MLP neurons of a small language model. Each row is named by its layer, matrix (up: input weights; down: output weights) and neuron, and shows model dimensions 0-159. Each number is 128 + 24 x the weight over its row's rms, rounded and kept within 0 to 255. Numbers have three digits each.
After each neuron's rows, "fires before" lists the tokens most often just after its 100 highest values on Wikipedia text that the model never trained on. A number after a token or word is its count.

L5.up59:147142138109113133163141117100138146132156098132112126111136101098083143124121172167180112150107109119147147091138117082164148102104134126178118144143162136124148119110128101138129075119140117142145129118142147118132161099105091130122118097135137148106101118168119112116106151143146138112103144098108095129127087133164130145133147089136121111129139127107166105140116101170127117127119178063116097133202103098124150144191142078083156116137149144153119152127095130158144106134152108
L5.down59:126175110127138133106097134096118136137129126151140112109122100134133117112112144088128126157176143160136157104130081120124128157087105115203118163121158147145086153146140129114106142123139152119155127127094151130168133118156133095149110132081117162097119146150112141160136155121163142101137119112112113127180116177103150103161062129159154090129114119167104167139108100113116130137132122145104115155111145124122095139128127097083102095141145104123112163109142081122095143185103134
fires before: "a " 24, "an " 18, "the " 7, "of " 5, "en" 4

L5.up209:124155158147117145144072136111073130153106115103137136157156116100123155099136111132137119150109079133107110174152146158121133130116153134133122134145211157112128095119136083144124122131140110159133132160115083137129108117113146137131130109076136133122122160093166130118141112110087153133127116130130154132161078089132114143096099152107085109116136092123188140131092107140160139140110146129157129095107145144099162156125101135083152154142087132141144093109114173165162140142119119
L5.down209:156124088145149112151156151157148125157084140167136124102158113151146121112125179165160136106101107093111097131125147127098115089126146125114135129160092108142135115139116164132149125177133137095108062126123129183123140142178117111128086139109105120123109180120127133126149129127175155140132127072105142153207108156106130147110108123142110120093137134134135101126126122119161168080105130116085090078118123154168136137106143122121122111132103116142109114122118130131101140152104151
fires before: "s " 16, "re" 12, "s" 9, "si" 5, "ur" 4, "sc" 4

L5.up390:132125125134133096136142085145134097124088143129119154169085094122121120130151145118164133150108101120154180116168137130157148157109134140143127127159107111124155104132138117141123103083118122167126114143113127127138156129167138140150159159163146110139145149112121133078126175100125116149087175134112122170123124084126129151151130127164128130053110147077141082141091097150080122103156119108175143153122113142095134128158131113103110156119167147132134096085086109146136130088122110
L5.down390:147115118093168127129147084076143133076129147127150091118138132128097131166156119134154089149157118077157144120139097101150136136102123122154113109151141128085068146134124151115106153120098125151151090125126126118101142147155126159098136167142114140147065114138134172138143134105141132133133153137106147180144143125130109176170103125139171144129154133143108147134090099077140186101134141173125110119110121091117156125134173121101113099109142134106146106121130111141094104142164132
fires before: "l " 25, "p" 12, "d" 10, "t" 7, "Y" 5

L5.up72:117159136112113144150105126138087136139153141125148132126164061095082111072153125151135117157139152109121125182130115137108154116086137158135129158093144078117115128153153128147154109144131138104168125150125134134112161116118117143136121123109126142116111187089162094116130142171131136133088132119143114119144132091130150124142163193086128102104177114118166114153059110131103109145147157113142143117136126099101118133104124102131132145127140121131139117122150089163179144077105116
L5.down72:140146153096095109134095146116103125199118120112085117132157135137099158144157120106137153106114151088122144122114124117142140172127128108128123104107147093129140141103162155122145107094123092144140120154101140072120149154148096145140117116144141152175102115109109131129108104114092154154087075136099139147140131140155141165131081107119110131103126182179147140105176138104117112129117134149127141114151141104137097100163111171121123135173108071112156167107108169152145130133146128
fires before: "y " 20, "other " 15, "im" 10, "ti" 7, "ag" 7, "c" 5

L5.up133:161152142106128088121142125117139101133183167125113163138162090137152143072103112120107134154138163101112128141166178103160148150126088158139113149136117112158151139132123140138114120129102150122098116109153112114148145072096118179110127134131137121101103185125125123105119123117164129152091129148148146131110115122114133111088156152101130143094129109148160089125131087104125111126146128118104137167113104105081155136109094078098159156137159158142156070075138133125152138127114119
L5.down133:131135134108139123152115138141147095117138077136149119132168153167113123114133109117082158139092116106085083159118129131168163155107141126139110093139144166153115092119134112161143132092163110099149170098110155155128081122114158140120138123143130104103137130130129072121134133109151139179154119110103092080099070109083114104115108120142123158176127125134144167130143161145101130154171114090126127118176159174131112136142120114135140118115124130141139148131149081097127150123083146
fires before: "ember " 16, "b" 14, "ail" 7, "t" 5, "er " 5, "y " 4

L5.up241:135152148141128118088106114148154115143155153154175117109145143080130123162081141152095087115133155118135111167121197125127125087123130133106110099127167124117152122128095101141097135096123137116131142134115156133120105067108113136140153141144129102082149149119090135116094168143137147141135140111142104121155141101135190165149153110118127168165126122138130110132114097087139145120130142070127132120104075101117124111161113158104172145154124164118118100132165112123122129065107126
L5.down241:103147107127196143090112164142157142135123143139144067151152121106118160073174131092103117124141141086126185122145117124164082150142122096163152164173127096129144153146101106095110134141169157113130149127161135142113144147131128161111067108111129109111120150108113106096080131117139130141152110095118098124098119140140137124115118154145153133138140132107112126135105107135147152134122122140107120157134138146141149144132115071095078117137091123129148132128149188150111152147096091
fires before: "ember " 16, "e " 15, "i" 11, "ain" 8, "a" 5

L5.up333:121150152112103120143108132142144145129115134099115153102110099112143133108128138120127107149149095125153128121154130076144124097099143168152157124115110128188113122158146139139182102101143131095114112113155157123170123145089123126138150147147156116131105141090106163113135161102136134096094154140128141116183101125152173163096162164105137105098152122130176112144121099089147056133122175106125124141168115079104158116143097091121145131092108122126105088120125127147169096120124131
L5.down333:121130158144173112162144157133106121084140095144118159091111109119119097154158125125094117134111133124152155144135083098149139176069113132112103095151093153135098180114117105086138120142131111067171080163142176123112142134140133117130155134119091138122132120115098137143090129082127140118147116136132095110107128124178116147127095070117126117133106161112136134125143139117133132152143183115132166158126156121136110102099136126132089177120117151121162162124145136160125163118152154
fires before: "er" 13, "ber " 13, "ul" 11, "s" 9, "ent" 9, "p" 8

L5.up402:142120108090117085138102125094087107147103106109120145116147125148135148135127170137137150149161152120160113098144175137149143098107167140122147128074147133105112129103135120160169137126098138113155144122163113130115093119114122123175119133219165121117161135105139141151095172142128143090141116073162163115141074101142130151158132130136112139102155115128134065146144119099098128121116141127147118130141123120121136145086126113088130141148117135116126155168140077102121119107115081
L5.down402:134112154168097133099149154124116127132139135162127167114126153116147112120117175137097111190131109172130093126136140137115134127107124133150125089129125103137132163126143110102086090142140127149166132161119135114089141174128122099123119119156127127167166117133157109153139135118133130119136101079153113130089122150121139144160100119128109097149133123132144118094142105165163148105112139157129124147075097146085151159129099144124095163164131065061123159144135146139096108084097075
fires before: "n" 19, "r" 15, "re" 10, "'" 6, "." 5, "in" 4

L5.up235:125109128138102118124148090132151126118082179088085146117135110130096147124111145143146138127098146135137137114129097088139104136059155130154110155105170148160128134153079151140134102112148119146123116152121134124130138148147145116131192131136176076067138174100133099150110168138096133073152166110126148145128082127129105149115130116076103093140074151120132132119151128115095115123101126100184130142119114162129142115102127118138118112120123134127104143133171105165126115135130152
L5.down235:138141123172148137130109144142164119132117132130104112099157115102145111097137121103128129091149126121159174174107148108131172091096107110128162118167094098136171121141135078077142154140120142105132116109160126094102132104095123138146124136114135109137136105164136180112094104128152137128094100116135124126130127124137202135177140128105125090084147097162136120125099127160136120140124107138133128113117142097088140119142129112085165149156156067133111151155078154139131125173162147
fires before: "on " 17, "ber" 10, "f" 7, "il" 6, "t " 6, "b" 5

L5.up184:081128125155110094132138111114152111123170135079114129123141154142081103107120142088166149141122128131181184164136153111144155108132109110144103129099123133135178109133121167142086138103119138188172159142120126106162129097108130165150130148123140118100135167105123104136142123118156177135075130112159123117141177121101136129139131138110124072110127169127115118094147106148070111112126128155097118151119095089138134130127099167131109126126137160126119139112120079143100148121120164
L5.down184:113128172115129131155161065118157130123109162081133112127166129116124091128118155170138115120147129141168135079093119162111118127173162146095133140146116121167147104098119118087147115101126195130162115117131143142126130141155136136085118164100113091108104146108137124087161173117112133122134117141112156133182109128130107109125170131109138102088140149145125123133124104150137135162121101163148176126099093084158117124124117140140113100128130133100079105085130147090156162135132141
fires before: "e " 23, "ag" 11, "e" 10, "k" 6, "t" 6, "fer" 6

L5.up141:100167131122110154075073113156125139144159138108133140102107089111139140099125130120141119164107126134134160124114097085127144105068160097130155163093179146112086121158136105142095104107119143108159118127121071089105166110132146145131157111112158084127149156138105092130144168144145140107153098142111162077144161131163115144089141122145129118142164116121153144131123101121104101147150112126152115130156138119134106159160138130094171167119106104144129130097141109159141107147096134
L5.down141:113104148108150082113141066123120107120105116111140128133142114131180135114128144143156144123092117169145133115126140147152109134087132116088165169133121142084133129091097129066113119073125187141117084094131139107142132119136157128160094156115106172109119180122130124125133119149137138103103151107105153107162154120119151111150146098103118112133149105132169122125110093093122168138146146130163108163125153147113110154118092155154124103133159164099099139081154147152165153137120111
fires before: "duc" 13, "t" 12, "serv" 7, "j" 7, "v" 6, "gr" 5

L5.up321:116124114098104125122187102108159117100127113107134129149125142134115156163141142135161111114150064103136129107149168145113136103107178132138177104140109124148119115090106093136126151105083111135111123139127126119128123085115122171150119155106160128105082132154146116104108130117157125109158119100166150155155098107190122123107096165132125136144091126107170117121126149093118130163129112105128149163136151135127123117143101175098129181117109083176089091097127157171122135118133126
L5.down321:125105122115086113116141172098156107111135126088152126092140131081079136115076134168145157101184122160166096127128119135159120160130119148081093148101105128102131125115120158096130132123129134175110130098087132132122145186163123101143183113167139133119140117134148112161129136162120138141101124112098085117134137125125145148155106139141112105114108129118078146120139168159117143117147173124112100121119124130175176145089135123160143091133111148122150152097120110149127135174123094
fires before: "| " 53, "|---|---" 27, "|" 8

L5.up99:116116094159170142095121142117122147100118132090138094133139106135138168133187156074167122148101139103134151127136152095101171128138121115142145110110146140091111143116136127137114115138108139122167117124069101111180087105137106111164113165170121137115080159126156126126119139134143108142127111121112120139173096105125123132143126129091129124163074172143163130156143134135119119112170088111140092118095145105117135136135160122164128153052107127131120124116136144130157168123112178
L5.down99:135097163099091104134118112111165135191130160130123113145137127197111113136110135163120161123125150174126138134109088127114131066128114118124158144126126098110117153153116121115115102108138132144122084100138139177149111148124132127120133098125109133153143131119102128089158122135119122177114148102140143126079100127161156150159110125113082105122130110124160122180116148109141123120127107077153111108088131149110141131148167172146169168154086109113167093153143112089136145094100113
fires before: ", " 22, "; " 11, "al " 8, ". " 7, "." 7

L5.up32:110133090150141101066121117101094144141138103126116154146110100126132145133115126107153162115176090127138154158130160158137138127145156109147078101140077110130105107123102144122100139139119099099153139154151144086135082102120108151124139170121117108086114147100153115116111144170143088129144161146134113172123150135156174145181041121112134085171126118121159129134148124166129157119159113122127128148130151107118148162133141149129128137122148143123118142140134151113093096119076124
L5.down32:116112092130132136149123134124118154129105104121172172132121134120126153155131128113143122117145137153154109131171127145107108154164083126165120134134082090155111078121131094223147083118079135111127103135136126107113114124108100138144108121134142141070105140145118113112121117133113116124112125154122172109156143092107092142149124147168124155119125137092090124105155114146114123097108150091156129138190086102134142111132115152158102132174110107130158121138146111099132136175151178
fires before: "a " 14, "a" 10, "n" 9, "is" 6, "es" 6, "ic" 5

L5.up14:158107174108128097105107145071145105103141169132104141080136104135164130099095143088136144154125139129123135138093134092126101124083143184147117190111140108144115095130144171132150121116112108124122153140111114083123095175153114147163141127148151114116147178138091078133109138138125101127129125131130121112135090146132084149110164115115124158139102168120085144150125109114142125132154149135103096166157066118104103141111119107095148115097142114143131152144150085140127102121140129
L5.down14:113124115121158117127127148121138124117104066122173113126147113128155102151140120131133118128174110132157173102155108123117135157141150152109134145134107116111134125151107137076123144124140113097124122087102124160097143108190153104152146119123140105113112135112162192152106179150148156133125122161174113109119109141138123084122137156098120109075127115148105150120112143087146135083096122146097095096130174141158130106086120158129164147174110146091118092170113149125157133101125098
fires before: "en " 16, "er " 14, "er" 10, "r" 7, "ever" 6

L5.up522:111154134200121129085126090102173127110143110079110094141095134127148113150122109158108111102113128148105113140114120121151147130124148136152120107101130171163102143149110145160158095131138129097146169158105146107156113099091114102145180124141129111153081128120099135114133130132159109094133139082113069120163139168125139153139111106111133152139130100138103122131124143103131102119174102146116112101117118129109199130109095126130123164136111138127118117129188131080108165113109161
L5.down522:154115085074161105126113135160127128154107108123102110158149117154121178116124115113093093117136139123099115088113164123140083100139152134158141111150151110082130100148144151116133134097083126122161088145136149197154154152141145131117148135112121143140124110144171126111103107135086125145138141178107174103132125113194155126152123084095137128147117180115129113092135115114123109122087149073163136094147156131141122103155129156121135131084128122114142123111154133164118137127124105
fires before: ", " 14, ". " 13, ": " 8, "ic " 6, "s " 6, "." 5

L5.up443:118148127114111138145141128092157153116161156148111124141135076123129142154156113128149105106139101086126143111113148092146121093126136173197131133091129095135098105062154093138146087124112145114127131142113122134160126088124116177124106120119138113145128152147113105127138114139126117133131117130120151106172071087128115124133137120130144087153128129119189128134138079120132141146072123117110121152139161140098149114138155165108190145081138120166109101153123119135198126138141124
L5.down443:124153159111137142153156143143183111111143168145115133145129112096101153067145139159140169093130134115153163108123124081129081119164137102100121107123088145102112149155122118114157154115135171114141117126095103123142083160120132112110164166138116094074140162140146117130101141110143113134150102105153108101165106135124118103066101126160173101145163159138072114146128122150128129159127150105133102133127130124107147141117093128120109142133146120152162115107103082124117163170106131
fires before: "|---|---" 22, "| " 15, "ity " 9, "us" 7, "o" 6, "ard" 5

L5.up425:126092171112125109095131143115179117123171123157070156110105119107148155085117165120151099124139121102164121126134144122094147141125150174150117172121132129120117092147127147139163103104131155137114136124157121116113119125098107178128180140153129106152140128122106134153124118133144166127113163128107148139097065098131088139109159121113122098101178116127141111116130094117103133125142086106163126113182110085114147150151102125088144160120154138164134091118148142125163090122082142
L5.down425:142136121150085169124117137139130161147159064120152116119124173105121104103125112101156141121105109123131176116107144148137153111149130154172166125130096155104116100093119180121113133113100140118125111124103128162113145167128145107128146113083097142133111118090163091124099126139147133114147109119097115138117116089139106143110178133112136122142176142131118134145136183145138162125152105117121072057117094149097126150146122155134159167135128114120135179175114102090124137126146091
fires before: "ember " 21, "c" 14, "il " 7, "ob" 5, "y " 5, " " 4

L5.up243:107133148144153108104140134094120128142165113117113136101082097130090131135099147140120147135118114136165187090113161119131150071136131121140128115152121101150136126107129153143129102101108141060158128166119133146157121120130127141157155156119101123114137146108089102131146124146119118146066182117138134101165142128137166123147124125115122077146116162127143144107087082158145127124131152095116146187135135089152137099153142193162170141103142161128147089136096102125150135125121111
L5.down243:090122137145127107138098180123119159148140133109133114162127096159146152125139116119094149135103094121118119099124105124119088128139132156113124177121111120156124160104134074127118133125170118093150136147090147131121122117152122117094132084156113097167155138126083107102111096143147163156173134129089151165126107124177149153131085111127113174149129156125130100130124111131157123146125051072151134122150106118141125113153132106128126096078130138107166150165167148128167164127111143
fires before: "er" 16, "en" 13, "e " 11, "e" 7, "ed " 7, "ence " 5

L5.up524:133144120086145124139115104114122092143159168120099145121164172158088133140114138157157128137107157169141104109128132090138198111155113135146111150107134132156167099112082137144109117122111114141142129135142080144154105168090147125131169111183164126108130118136134142131112131145177130082094125094141129124166105132133123156134153146139113163149188106148116117122123120084103121113137105131111122121150103114100160133133074120180172149097106174124137117137115130121108116168119113
L5.down524:101123154154162139130144095142109108121151192128125146086101147153122051113131147135155159110122137158155119134089128139105160123112124125111115103147195127147093137167124110130100099105104135136152105112204154115145103121144123160131114112123097150150116148170089124144143084149119165070109102155131112151133111108136116113120137154131117084132112124114135124148134143139139119137119105110138087162107082100149156120121146153094151149102143108101155135091138163100134092127119138
fires before: "n" 26, "in" 13, "os" 7, "ag" 6

L5.up619:145123129157111111110149078115112155166136136126136092071110103134102144082116114155167127169083147115127165078118147141117105130088141120154111122123194139136124136115110128151095109128115094128158147117097101128101104128126137108142133106174123152112126152140132087128100129186150146152121143141112135153132110114153076147158109102144137134152039155105136128123104106152158146126153104112122085149140106088123110119143173121130152140113141157144082149139146103132137145110116146
L5.down619:145164112099095153160130185086112155110141113123115109111126127108121115129112140131158150087116077124166149112089108118106109132114111109139168138140094140124136133117128122068126157104123178131143157145129138124122181108154135161118104102101156144092118143083098188136122112133145137107128102128141122131144131145119138131116144119100163139138169135132145181099123116118151136178105114154079157155082180091119132118130099126107172132128146187113140131130099099146145094141121140
fires before: "n" 25, "ard" 8, "ed " 7, "k" 6, "ing " 6, "rit" 5

L5.up461:150086138165119137098134121104121123132170118145103078158127106116129129152093155141159131116109146115111129114157122106131155127085126130124156133135132107085107121107115157146135132118131102101192155139116158139125152126130135130150119183146119104104078154094132108127098120174117117155105148064101120175175117096136164182139166114076144140154111117096142098139120118136133134129122158107149108142171135101112141113128085151102094100156099134140094152109106079138137145118120154
L5.down461:118134152123138116119105105172130110107133101140121104105133175126168176114087169131127106096162138109123162110124129135162117132163175136162107128130125094154080130143190179107170111142143089083110118152116166129100129124141153130116111148125114123109144142080143149100119141153128130157157142123145138060150104152143142116119121142136108105149152116123137140125148117084135100175156121177123117082088145152132143141142101110115089137115137083126106129153090123150110090127111151
fires before: "d " 23, "om" 8, "c" 7, "n" 7, "d" 6

L5.up250:092133103162077151102105142150145154108139145065104112147147096066106139084106111088124144143127104139124139156114100120125177096141160137143101131108163132095121126163128131139133129117107102154162120104115102127110137108137149164133155142157149134121089122117150148116113120178152162104120127097135099120173078075122149152148149134134114114139149101083131108141139153079110113129130140145163088101159136119136149119165137133173151118100165085136114127135133162131163107126108138
L5.down250:148178166127152141082085112084129138093138114139182135147140094075113114142122095103130159147131113123114200119124107120091169152148124165188121163133140143141164146118138130045126119138128128140114155107099138141103121128139116103131121101174133161101140138130080159152156078118158136138112123144153144116102141125125127086134118125154115152130096140148119130114072126125107128133136124156144118097103158157124138131122134147132169087115111104082129109126137112103128111121128125
fires before: "v" 16, "duc" 14, "gr" 13, "x" 11, "t" 8, "j" 7

L5.up416:098120126143103127122114099127123104130109131144170112086116125132068159172144150140144097132108130139124146117148179123101122120081113170156127111162177135159096113100112072146124107093097088132135157183104158133142135087124121179146156108111120077122116113099105117138135152129130150146143172094116128130126072117125144162113149111108118121157119153107149095159118095149131146129143160097154112149125128151088120124150156097117164133131125115152109101157164117171136136105106108
L5.down416:094190108120166136109090147087121161123120138103107117154097143158114146111119132142141121141145136121152129060096146117137126143149114129121117155129118108143120084080129132105180162094139125130098175142121149102165162112137094169113097105112130134150119158138123097162123121126159117099131127144085119152114146120127137116121148123123135142134130205119093132157151129115146130146068130123098105131114137144112123066116106089161165104141087152158165131136130154128107112163100128
fires before: "en" 28, "end" 12, "en " 11, "an" 7, "ti" 7

L5.up530:082161123164144115095124128085100118095104174128167106124125124150114149151132106086101123150119096127110127135115126159112111130112103174138106162125112138153105122122179132145080088084132158083120133157124128101168118088158102142138157105138108104110098127126134128099109109140117123146099157128154159109120132126152165149125135114084088132173090124136145137138108119153145115121159139122144132125203134124076138166141149151153152162139090100121131096180140153152131152110131130
L5.down530:121095091117156177121138137120114160161171116133128096159150157141150120135114141133156123149132136152106145099133139097118124114099109089136149160122143151117186159076108184146126112114129153125120148131143144093115136159137124136097110138133134132097111111153128101170129133127123153120130106139071118137117141158106122132163126080137108144112141113093129106114075133112162136117112145123098083150109133142086059126136162145143101101098149127120171156068162157106179124131125153
fires before: " " 17, "ent" 13, "e " 10, "ent " 9, ". " 8

L5.up97:155128134101135146141091115107138130096110146119098147149125106116138157143101133171141136133174107139119165128119102126152118110153120139140141135149142141109149138121092123138144076124092105124148138103108125088161098117105117104134107095127135122076128152116096104140115108157124113122129140068097132126150146109127095181150117178136132119132157077128172129126152107115156134108129136059164123159118095134095183080186131117131181126117144164154136142164133127180118131117140158
L5.down97:127092137139164139165142141115122132130115120112137124150150133126152126098119120188111109130123141134115166135151125127134151140142136140124137159134125118149155107159138150053108171158099087131132137106076150192104102121129123161125124124101138102153153127114152133101153071150150132113128124163141124154105116162119136115156130147099119138122118081110105124172127113116126141170154104159121158091128116160104187114111113118126106068118160128109106118129088122164119097056133097
fires before: "ad" 20, "ed " 16, "ov" 7, "is" 7, "ain" 5

L5.up166:090176086131152115119171099108135150091094100108071111113123142120142153132133159137115148110137124121109169090127144129129093113150131155189134138129154124109164133102096159144122084106125151119136131142076123104148099150182101132119146132149119129115097114112090125106158124138171092117100161131148144114197127130135129161118071120116108125148080145137136139126142112113127101093167127094150109104155166107149149127120130129156164137091127107117108078129141134145128137131139164
L5.down166:154127126083147147187134164121134141136135109162113096154142148182120098168117178100120131190101147108103119136110069131113112135148114124108121107177138090114135141158144138045161131117105158157133143111160130134118131142102111157125118124093114121085141150123142131107113072124117147121136130123116133111101111115174138124119135138126116099080164090145160140131127139111126114128134125101132106165116106132145109150129144123163094130065146129107127097162146132131091148122131171
fires before: "s " 24, ", " 16, ": " 8, "s" 7, "ul" 6, "." 6

L5.up399:110160136179155096134136126105119140097161181109114098151139080099105117126135168120127140151134118146116121159103144112103136159107099164193107128099163110141144130065135157140136110130150104095156141132133151121167125115085147123139121114122118115124114161152180109114086147136108168137120123121146144107202067138128198133136114113096100118134099148111156132148120125100132096130103096123129119150122133129100161107120107136102091118121126122138108132134173128149164121139112131
L5.down399:094122155116134166101124107140144172133162140121123140146126127177107155144142113111129101116175104119120162154137095164127090096138176123143147120130150111084153129087097163149118150140091175173103168132123150113131068099149082124118150119171124162125102132109109140147104077158142143139104130077115121160124097161129106126134113086130110166115116113116107105171116097090118111101135114153131122120081114133118151132117142105150152148134144130117138101140121162121180143121142151
fires before: "ag" 12, "f" 12, "ad" 12, "v" 8, "g" 6, "av" 6

L5.up360:165130160149145085141136102064122117130174110095129119133119126127108112087096121120114126133094162111159126158102169134148161099098123144148107142136097132111133126113130130150146127109105106098199136164143135128141133138118107098124114163118126150142078173104128118138140113101108105148107125121106171153140141066143166143114108156108104105170143097126117133142086143139139150150110172098136130123125035130131140130151115145140135121100146128139114137088132103152186137129124123
L5.down360:141118084088127151136125085134163148107158147112123139141116174142155108115104146167152145154140135110110146142101142134140116129145123127124166109114119159122114099202134133094151125109113125132106114144123146100093091168084147144133140143142105132130089150121115148117157177135180146127100109136108117142087143148147111130137099115122097119126166141105103127117187139154130117136125144083148111100099193125077095133140153147154109106099131084111115109155151063117117105124152111
fires before: "d " 18, "om" 8, "d" 7, "k " 7, "ic" 7, "k" 6

L5.up320:143124132109151118140128118104091093120094156091145138148161120133105119142086114167082096133150130086130128172096128136128158111086145136150132120104117182147144117157095084148092138114116148109132107123151104175118128126076138147145108100109161107142134163134132126140146174117144134077099158118142128130137129080144158138081153078095116120136130090160137115130097106150102086132100141119145119093133125144095123102140149148112158166122130169127105137132129194165138099140127132
L5.down320:094097108131144099120116098158131131133119098165152148133139130128156124133170117137150132121151137149069126132129139116118135114113113121111122152135084096092134133157171085073129132179105144182182093149127107126151169145112139119119127135154123128139080184093155171132103092150092141104133074124146127147150115139102111150161109137156114119112166116135101131144124128106128147154124129099138104120136149145154129174131083063109086146138157127181127126127129115146117126134159113
fires before: "th " 16, "ther" 9, "n" 8, "st" 7, "tw" 7, "th" 6

L5.up301:112141143127153115144148114072120127115139132122106116111130149118097168082140171150125109141064117130129161092125168138124126141148102138153121143139110117162110130144128140144114140100128088100111124146121116081144118139090140121141194094140164147081132136149144107104137105111175147169118142121142134126148099147175131140148106144132107174140134124115127114124092090124086120125168132137112113149110096090123160110153174121109157137123203156113104085163110090104103122106123147
L5.down301:158097120140139101118117132134154111090155147076110122110125111132157133152110123136151139146172116092129133186197143102143122140122124132118133145138113113131097126100144111084109130169167171170115110121132120132119146174138113097141150157142107099137105163162134156158108103113142128137083145087163109099118115109129148141118114082191144126085100160111140131122075152125159144090141111119134150147149148125106128097110115136104115090122098127161137136119104151100151122134176082
fires before: "e " 24, "i" 14, "ig" 7, "e" 4, "fi" 4, "in" 4

L5.up132:166126122151141083143123098105123114123115139128082134110107103092118083101155141150185168173123113102124152116094149132128144135065190136176103150116126122126119087110138136130113100132104115153146146142156126098185133140157132139151130127135134109127127173115152091107119158128119148135131130140135145087119091057122165121168152121096135127096108131109128128171126127143138148155077178100135134152131122100086161101119124136159135117130156106115117139125148156171110122132145126
L5.down132:122165120165144139127152209158150158120077112107091147130114104145084137171132127146097125111136147138145095120158114129077140099129115121149144127133133123115088109122109093078149143137137114133121140120113109151176146169121161113138125150142162108154121168161112137116074130127106127137141128135135149136150123069116112121149110186100116184126103120119110106106130126133146142150140139103150156086125123121103124117132157133119157112136066125083155114125134148141115058111140125
fires before: "il" 23, "d " 11, "v" 9, "rec" 8, "d" 7, "f" 6

L5.up100:120157130146124077161116096137098132116117137152137112073130115087097125155138105122156119137124130082105164128140138114115097124121128118145093140140136144166136122100152135142113123140078121124133135151166094139168124117089132141159152139100178099122107135109104116115161128105095132145118127134119127129133126138141118159128142135103112181134109131115157136150129089150084139115114173134177100174190114162059127106156169181172159107112093147132107134121121155155109119125090135
L5.down100:151156138127124159122075149097143159084093153131137123161125131154135148072147127101108168141173125147134124091175113151093116088124117153124123138112121113123094131170148106103151155115117153109122140106100159131140142073153122126137149150137128127136143186149090100138143162104187135107131104160132135111136133145120116143091141094122123114139093158084132109111140116135125064149116089130139156094107150139133106076125143105176160123115099156151136119108152126112128146138083146
fires before: "an " 11, "p" 10, "en " 9, "an" 8, "en" 8, "ar" 6

L5.up451:138135102126155122162097102081139094128130116150159130144178126148122111110117093074116143142145128126108175135092177131123106083098128138191111134090122147129122148162111137147120128093129107112173113127117134107163144119132112135184115167115157125109166154115170109125078125141125078130139153125115089121157122108127145148148141153151123117125131120068157123119109126128137133107106136120126123165117077150106106123123142140119173145047145152142136135159139083116146120151118109
L5.down451:152129116087130121111099124137172090137126120082103094124127170159082089097127124152173103142126107111081134100159122159119131064130146132146099109115150143142134122092136150091141156123173140153136145133151155151108114153170147109099148143099134112082134117111161132139109195133111117130170146111114125156136124145161115133128125126114154118126138149140169163116110168130136164093137132144076116131100131161146132123138129113122179083117146093108129134145144083097155129144098105
fires before: "er" 18, "uring " 11, "ome " 6, "es" 6, "r" 5, "u" 5

L5.up547:085120086165151136130138073111131136104134127075139112131122120136122133108129157102120091112073122126132168136131114131085120103132120148150107130120190133154148135131115117144095114140129152159142097175123120167170130118150111158141161110136157132111099135124151081104163132157144134137116158143131137128126118130190138164093110103080101119147106120133145167117136121132111092091112150094155127090150129123128110175130130172156164157078092141124139092102158160128161151120130152
L5.down547:148163129101116084120155156125173140127122103123123100121156141150136163154171133117123126170105146121083126070117078156129085143161141106157121104149131166141140166146122150111119132136124122161114109140100179148133108167117092081138121150127094126117137078144099157085132092125124103137148107142111091102095164115135130139137112158142117146153163135119123120095176099124164118119144108107115101111138158134147074128106158118178128126104132124102100130151130172122114147128155167
fires before: " " 39, ", " 14, "s " 12, "s" 8, "e " 7, ". " 6

L5.up608:124141141160129100139131131132099141108159132129089167116125118098094169104132124114166107174132110127199093115116131089123118120125091180120081133092150136114100101080147148141129115078107130135143129109108127125110132145107137173116148097195169118129105128137104103176134137126145135097145157142102150119191126075108102169139124140091117123098120115136181099128145130122121140112120126110156127148157110111087118123134109145156161135095129131148155157141146128108141156133090123
L5.down608:150134118117129159133174099141151123116126165102105146092116127159099125179116143109156125146122113132090137140164095086125110141167116099194128130101141109141092130156109165081146152130145135136142164164126155101116148114165125109121097148121116156128100121118126153143128118119114172130155080106158147106093148123121121148097149137161142153094134172088108106121160131127115115133148158145094102088130115089134091101166099094091138118148094116133114129134123150174090100139155165
fires before: "n" 18, "n " 17, "y " 12, "an " 11, "an" 8, "ti" 4

L5.up340:078125134111069145166136087118124124145145113089132148115137143137125109141122130125116074129122152122115178164123129152123112100131179143147119098151151134128153113122118066138092106126118110167123113136126149138140147124162081180184148120107134115135118171091137115159172135135133147094126102104169109157145148106144127144152097112110137153095127091125127134159148128136117125095139182148157113090133120087147109154115082131122153152123078108122118096166131093133109129120161138
L5.down340:109108159124135108162131119133151094125130156081138132148153102117096105125148133134173122102158101115197142058094120130111168134146139150097143185134140139100118100114104081122134154152142191124104097108175058156115124119145114163117086132148131106123086132103107155130112152128123165167084149124100169139153118155072136100136136122153120110126139140115116126112108108155123138146114116146138146150095143110133159122113147151138127140117143136121128123141132076136140112158123116
fires before: "e " 41, ": " 5, "t " 4, "ro" 4

L5.up512:115128134105155137151167119102145137115150104096112123157089120132119130115131116168097095112145083134135165133138099135119131120096141183178146101126129107151123095108090108159125137092139110111105121098104126126090116104132102187161118136098141138146080163124139134124127128153143119132142108113179143175142100089132096153098105135122120117146096127107186108119119108115113102141110107122130121140147144129150100114114087179108140144137089104153092149119201163167134168130117135
L5.down512:127120161112083096159120112111118089115185163108118119110145139099119127105178141122107114141138125163106139123160119140111135123137117118157091114103076141151136117155108144112160135128097138145133088137157146077165115131112100104132153099129170137142103138108119111087075121113114104082147141100162157160142192105140089153120160205141126121123108138145103119106137104144124155133159134144097130140139094097148147168142135118130110132136125120165109133084137106122136133153100172
fires before: "|---|---" 31, "| " 18, " " 6, "v" 6, "3 " 5, "ve " 5